Part of a small language model's weights: 308M tokens.
MLP neurons of a small language model. Each row is named by its layer, matrix (gate and up: input weights) and neuron, and shows model dimensions 32-223. Each number is 500 + 50 x the weight over its row's rms, rounded and kept within 0 to 999. Numbers have three digits each. A neuron's up and down rows have the sign that makes its largest values positive.
After each neuron's rows, "fires after" lists the tokens most often just before its 100 highest values on Wikipedia text that the model never trained on.

L8.gate267:532492490503468490463453496470551408522497359457460504433491563460554495541487468531542509390528453439503556469481434488510606470431527481543519498556378430510501492416433557552487496497500495538603501461532535532437391499495510461513479454505522443420425530496488425531485478530485524451537499594588450573502509424535485557538485590451515545566477558451633491437591548502436507426483542453524590469500439499445533543478532504513468529563554526554452449529382441473463456464510486593515415428595443492530403439527525553532598450459437544518497480480555543567557457523470435575
L8.up267:563502477475459455393459469568498482537481513472495442542548504552552545541454499452547494565424444463459442434420461469566431423479514476455509553500623556421464488537470464563453460499480477476522523538494536535471488568555542498516460462550450476482576515557374401519413444596475524451605472528439465485548467476531547570511482463535472573540441483553469498587451488500462534391543577520440442581492433420571486424400429471484456511565491496420446410568359543559532509492485581458477508471463517531508522559544552545480470628402578456484537463414514499529559551464514456530
fires after: "==", "B", "F", "ts", "A"

L4.gate501:482436438470520616459490513561450481485488511535439571592555474517499455596515548594515494414520466458542438529578544529518504561485532515513505618563465564540437522492479455461534476509379480480577535545562403586587499539566491472449538562509568522596517499466573549453476513461475484455473457538556518511488449494521493520463452491532406515419401563511510528532524506487475509467474572482514514427464447671576555502555451423503476450442547468503489509582473602439590535543551472449538430509516455473511486476495495506455588433569536488515521464474498428603573551412454528528
L4.up501:438510472517543519515476429448507444388533553512442562568611413420514566464480436496539415495509418502600468461489393444464549510434489495496495496508429461589473602574438504467521476464520501528542457559543461536494512477487454510478560373476576459411482476497543531440512480422489477431476542471507513457446447397559442518417533526556482526496529519459510552445467487479448537461546497515457532479531461500502519370560456525550539495522521452526506489542504519466488623579506516485518538537429575499618549516554546615489573517516458464436543485426504508484551477469536499489
fires after: " ", " un", "198", "\n"

L10.gate143:552522533570414463510484460550513483493524485502504565496524475407433498512412625431453507505409508514464459475545473475446495474500519463468458372537510460525543470586527542513492508547563422504449545521462547509485473519519481570504527610487518508483493444561448430561480420574443461415476449515540480549506511515419547549407530523447502470517477536515481457504464484528429493539583471487448467572435552602500429529577437383504448459479534443542454528525416486520581483426418511415517441474459525498495478494406449443624526572509454478462564576461530504461497490522593525456
L10.up143:524466507513458550507493397454574487575516431440551514455460469422486426535437529497481527505555586507488554508543476395470506484540442419475544567471507563502564507502520516547370542611551487439518483494518401478531504575467484481552406447490482566414518436464485472545535454463456435425541423479554548525591568441524471505538474421471537458542503619537426458521496481483530454460499582499482449451531569501526447563568515627487417480496508454555562539475450458624538446581529421602458486499509593463525513488493559448506479559470612526485422459492543528544561549487493666490
fires after: " to", "s"

L4.gate463:501496579439436583518584501478429431572545547481481499437579451558488486436456446447507440452504579527509438602386425517477533572507519505384462546482562554678507456437467448460468509575437523507525495526543427439553515511559489462502550610542462538489472484571491487472461467579618491370540403451485528510544519444454473488448480507478445536532482482445537439564519515499602510499532443532468459482490522388474528574451480465507421501481627500503552507423528495534511496497535521492535453499422574520473488420468524438540488509535487417591531441453492469569395437511456595491
L4.up463:474382529461510514589614422621392526557545494571520509537452466494484537475475481549474494544522555547507468545485534576596505520538455571443499559477522542484538467514472539447486434559560604565533450501575545450540511557577484469519529477554513527440446585524452544482431513430480508447561551479442528466415526500476378503474505535462480524388556504501531404563499494505527526485436432479376402439501493515462559537512498426493383529506402460546469467432562626491541510440513577413503499397528491522502528502519453562465504483480444522518532518417528457469464413518502560486
fires after: " the", "b", " The"

L4.gate436:477509483509425471435534535540457466550544435491492462540432413508487471555481515389515517491528394566464467488486559500500467443496439481487442464534432432574506434491620512560461511484468517552517481469501432479442463513488527420343534518454389519608570442540525595621475490606497561447436474462465431522518594535475544438558440426511576524568462509457479551581487503528492492527506491526459493469564511442507534461463439536484515513446491516495434377521512489490516443459452461642449521533465520539508559557447511470524582498480506537499423408591485556531445558494538585531
L4.up436:517448474502513479444516445532500463530510551502530542534448442525436431496563503424516445382491481488499523476433494499485543461487520514437491440506504512511522501476572459524519486395404509466450482469452472625543431323518506451518531503483526518538487475559502519434492562506536496494439478549497484534589511502571405476573493512588568508427383503472408564540561588536502487492538502474496579484512511495542453533562462477538375512479501526529395551448506486524419452531479531561320557607626529488577473525501569506542496492532480449490439508506475571492551495398527484592
fires after: " O", " o", " P", " S", " T", " le"

L4.gate566:500505457459467484534489531500434541520548430462522536503525456432443528566473487385466595468498516497481446479534399474455505563416368406478563618471473540527545460608484466451569536477534540529549503554481426439494558515427484489458473401501420493422467434589460510430467455538544564474597509542442595498491447555514545547546512443463541388444463508469566548568536601506490494539492440526502513558563483466460448559491475498472461532485526435531486442566442525512510560686423536514543505473508472544428652431519491536538574516551520515543552478502512469558525408521568574524
L4.up566:505557440500421459441454537438450541607594529561537564502500529423513468575505605487522505489509456514506450501574455435526526530391427528404501584523555495560519499543474460472543438501493492472516444447549419498563528613551609449466495494497413546490399447539559522520508396482514588505532423487423483507561563562534453522471484520550448516592422472452510544565464557515522479522539559460472456511528497577485517475416460540453532491494480426570616522542508539542528428598483407455502403493442442511469525419469480480503598466416519426575539464557465582577443456475545504542
fires after: "201", " U", "199", " I", "200", " Ab"

L4.gate175:560435493420487484446511487475519448556440553533496476527552493452441520511470495518529510498489508536514507526427415553479504577579492565474614495537579477583509507459441577536470470464508496624539524486500479562600569598521531541443524497496493448559525483507416580485443609535526474502458505435485463605494443484493462503359503518417545535508486439522560531392465507477578551482438471518486539607512480544433484458630509459563481541555575412479458493400487505396501443466496571532433405593544515489466523533485509535558551500541454517541505450476480498487503491473397480560
L4.up175:460478503427476548537525442460530502452432471479494537561511418486486515521438520526481498448472465469535559506480537506450509490514496599514562530579566492598568530484453507536440437494502507522403449568490503486523462503536557507484451578533516490483505532473413446543431445429456472444464548453459495502503495432541575502484394527496525524520502554466446510446402500454608407581577466503458458523388414485519592461544452481487513390493602545574439559504415549533440387501466530464416532484579544475430492491593479473472553567643448530619515534458413532522513458505546517545
fires after: ".", " and", " miss", " while", ")."

L4.gate149:425482569548562460493513618533533483506519465578544454517549390522548444496545504520347540506507608501453524521528473525588568451488475546446577460495512551599547473426459480527429556499553527485506500470543442614648523500486474466465546586516477499422447435549501567518565591495519490467482553487555480512406479500522466498523438488438451397518536643497416513455433498565460516532449492491449514452504411587531478468534493467367387509497494444522489587506438561499507477520456490499513463499489462528532530499575492423441498395517496543524540504449511456532462522454496486537
L4.up149:462570576496452554532475473512546508486450516529549540524523474477423450467469397570510457479594590594568434422509474505528440452522474555531504485594519578549476514500501489578546465576581430488382470549462470482522448504456547586415484492545474462555508448440412497448490469507498448499422470505508516656500522519465526509485540483445470619494493500478566522505414484539499566462391497511477463442491456514474540518518449448497539437471549459519486517569467479521516460516475406521486587465634501498448498491441470537511494509499479554522558488501541600426500498473486449483
fires after: ".", "\n", " Pat", ")\n", "-", " Ol"

L7.gate216:522475480509439485486441539449514496545441453538546429551577486522503528538511505488558517586465511566533475526530527454561487540587544489411490538596378549446566482497437426563514562511416524537574599527503433482547534533525500489515515565458507544539544519575416433536507455480585506459542460510606488503536478533483463477521570446489520492597520455428526597438502439484501527493452410490515480559364529552471443484467467477373473510578560443482493547569380538544477478495431438520507531475450432535466451462507543434504601520554477602524522442570558512594480497482471459462
L7.up216:448411512545474494557437539532458462498461522457523453499450489560548458515542486555487434595519482521500483448478539509520489460473479556445545436497531446500550506516489432482470546526565481547603492412521555538493505577528495534476446521342564493433432483480489464531504547466527441421575515474551520484457463416413539482448496580452490391458593443532491507466497449498473370587475527522396494553471454478526484450519520527496407494581493414470521595578436540535532511513453500505503477542480388565495398529381524393622478541436416570517469509586585512468503595446461421472
fires after: " t", " I", " sub", " d", " up"

L7.gate90:558365433490462617530460510495555503453522572459504519518416474530552531516483484471434544493557501504456498518544499477555503540546397542471455540544442429444547448517542500530617465558534574509475465518504388469576449517447457567551497500431511484558533620393528453472526482551501546551452506619476497521501519459468465479438478511605559369543583494589481473526501462554446466507483436514485456448600429503557459415464473611468541504577578530594481468483533486551522451476453563467537589520474521526564482451551541507460462543494527482512562481445486434504387514418477544462
L7.up90:494457341511429556466461531509488469606376484548546533443562551525492530514447455499524540502551420530626523586514542526525552514434481492482424581557433543435489436487436595452504415480522530459512539530482496413492490480522456477508573540423537477468472552458464458480497502513502572404486514510399534496451498536536514448595506459454479503512469568512575480463460418398517454484520467547541477496471461517607457469507487481413503519528486588500383507512502465451448502485568525570502515495474478462527391553546576568428611582560556493464555561420497509643578462471480469508
fires after: " Ad", "em", " qu", "er", "ts"

L7.gate407:571519513483443552499530554440460518497593486600561515512508432465520423553491543487502610525475401478488422424483491556415529514554573502488455429520562409518532459461503511460486486485506474487572536505516499548533417612517522606480463510519527511451478559428569523471511497505467486608562525479507500531522511592560521544506567497506468473409477446398484530450521472474563493520485510488524575539416616465522463516524536464473499568554463522567530538445517437527574506446451406444443559453548528564454455546587506517516448404501459571434464495532552469569548456561472566511
L7.up407:495607513449562546552555529494534509526520480583618523537494562479491472450528538607546526590553559461491545469551472489448535526615456509485429568543414489576558481535502508504499369534521410483494474412522509487576582531602481589496478481533498500539397452489497465449439518479522571487503526476508471505505535476596471529585420587483429402396452454440532493507473652569537441431546537450512551499503494496503503463484428539515619541448495477555549446529439536454482422488468501502552575516488524472533455444502482480469510475466516526596552528562527567528521459534528580507
fires after: ".", " |", "e", ";", " f"

L4.gate329:455518397558465606387550547425517495575489596430605533485600501493562424495442456455486523501503493549520497502506491528452461466534544527453410568539498435494501550607507552610528492456508515518609477476435508574472479481471473519514422437471437541454516501515529494535444477544582556493524441514427516510581552500598514498553499504497535509490542417483548442501432466519414479473520469503458498553561472441562474466439529481460491574461484558516387522555478575517505512487493451381451471476641542587531590445523604491533547567443549476514458475536448597472527509489489458501
L4.up329:418564536436539435532499454486499547632488501497487436595510463488610561529526370362532540464556526462558477411418473514456480472574440555479493393417543484465507501569582552449538431496534471448597460490445532496561510504527547415517499487477502469567524549440556475497477436461427559438471529483483504519504535628510504437516460528604470529488470577536505528459576538446515455539497497497555442478540495479452440518504437529525468631464486420484452505516509522521541497431575476464493525463490573542476540531518420538583439569561545486431481545482460511552529465463534482472
fires after: ".", "O", "A", "B", "H", ","

L8.gate98:487505473475431553519474551518417448549464409504496471416546487620511470556493505534472453547502530589558443459439504501460477497563468485456510427499469480571535513507364574489502376445633434558575454474474498449609484503480513442537456496587550515525502519501478466534396588507568495556510574456582529515496489548487475484438486543512579476430520529459515448461446455519570569516457510496514526527445478551478409464409519499501484491593607489534519550507468524412557551409499528513405473523413502588469518514603506450484440438642523463571457482397529371535422535544550462444
L8.up98:434509559496531495532509518462506581469498598505500455549516533599536433538570542512451416559457548564494497536561463614471528539493408473481513524400510548541485435466522566506522483570430387475493494444557483603476602482548483518472467451534482552563576513545499520519476453547568458525456470493556606514473473478550497647506474480534518567567466427480400544533585539516540419484500542481537501512515448468453599496557451351528498534542532446478573588517469498507481461518553493430530555457567566545462562507503487483472517532551431496526512564470495546522462522445364529473
fires after: "."

L6.gate165:481433465561506509433566592424445543551551483559511578448484566515533458547503491411548493495550494450545507479584537486587539433443563591614512430562551486499475527540498472446543521463548613582501528516473410441511527533423461561463493485414510546507434475471446367521503517506477494432497495494497543518469422552541461480452607456537538537497552529544546508438587512542509441487489572437457465451523451577573531462466463518548435646448556465456464505466457454548526366535413473430554532433532497548463504561532532520447462579491529523500562458467546458620521516585462432553
L6.up165:547558559521439548548524441541485499489461448521473441500473517485430455541395526586508462451513472447479578513513527555438552539439568477517585486547554502485472469427460528498511524456436478458408538520517570523448486508487512435560342525564556528490483501522581574460501403450511499512510516465548439543466548416491495490525560628517539495624504541485517426470500528473552468507521510514569585520508506420538428437462600508448443519589507454513415455467455479506549430552521403509465452487511486420511539552491506426524483593520531550449485599560473539340523552451496549506
fires after: " S", " s", "S", "s"

L4.gate536:515483502508400589438513586478555452411488525500561443484517511466526558572589505537537514505606532405489432501460412417487574515588518482436585545530419376467425415536533541555506496460496503407505437448445541473498501549409611493434502465504472496432512463518397490505531539510520571415465481448530511574477477428600509504495520542568506476504527374458554514482571427551474476505472547447456532555450470486486481417536538554528516469469541491492575527469517518479577510516492526465462520534558432544427569539547496465440537479538352494397582554543542451457471559572527511494
L4.up536:527490535462520419607506527456588478459505456482476546565457476512473571454550457460461579458460358504606433431464452478456434585432511494510463489557564446605552471527499545544428510586540512500456574431489536493490527428466472525438585485476569503489446515564567461479516565426550482573476497459500500476590559522490473550452525542416467466466460553542485553445470547495501508525415452573388516500464426483483384463501404566543496471465504509557482527514528523439488556443533456565519493558498512453540581476534535577526493463516401487422464410462573482569414535410497458585
fires after: "\n", " un", " (", " first", " sub"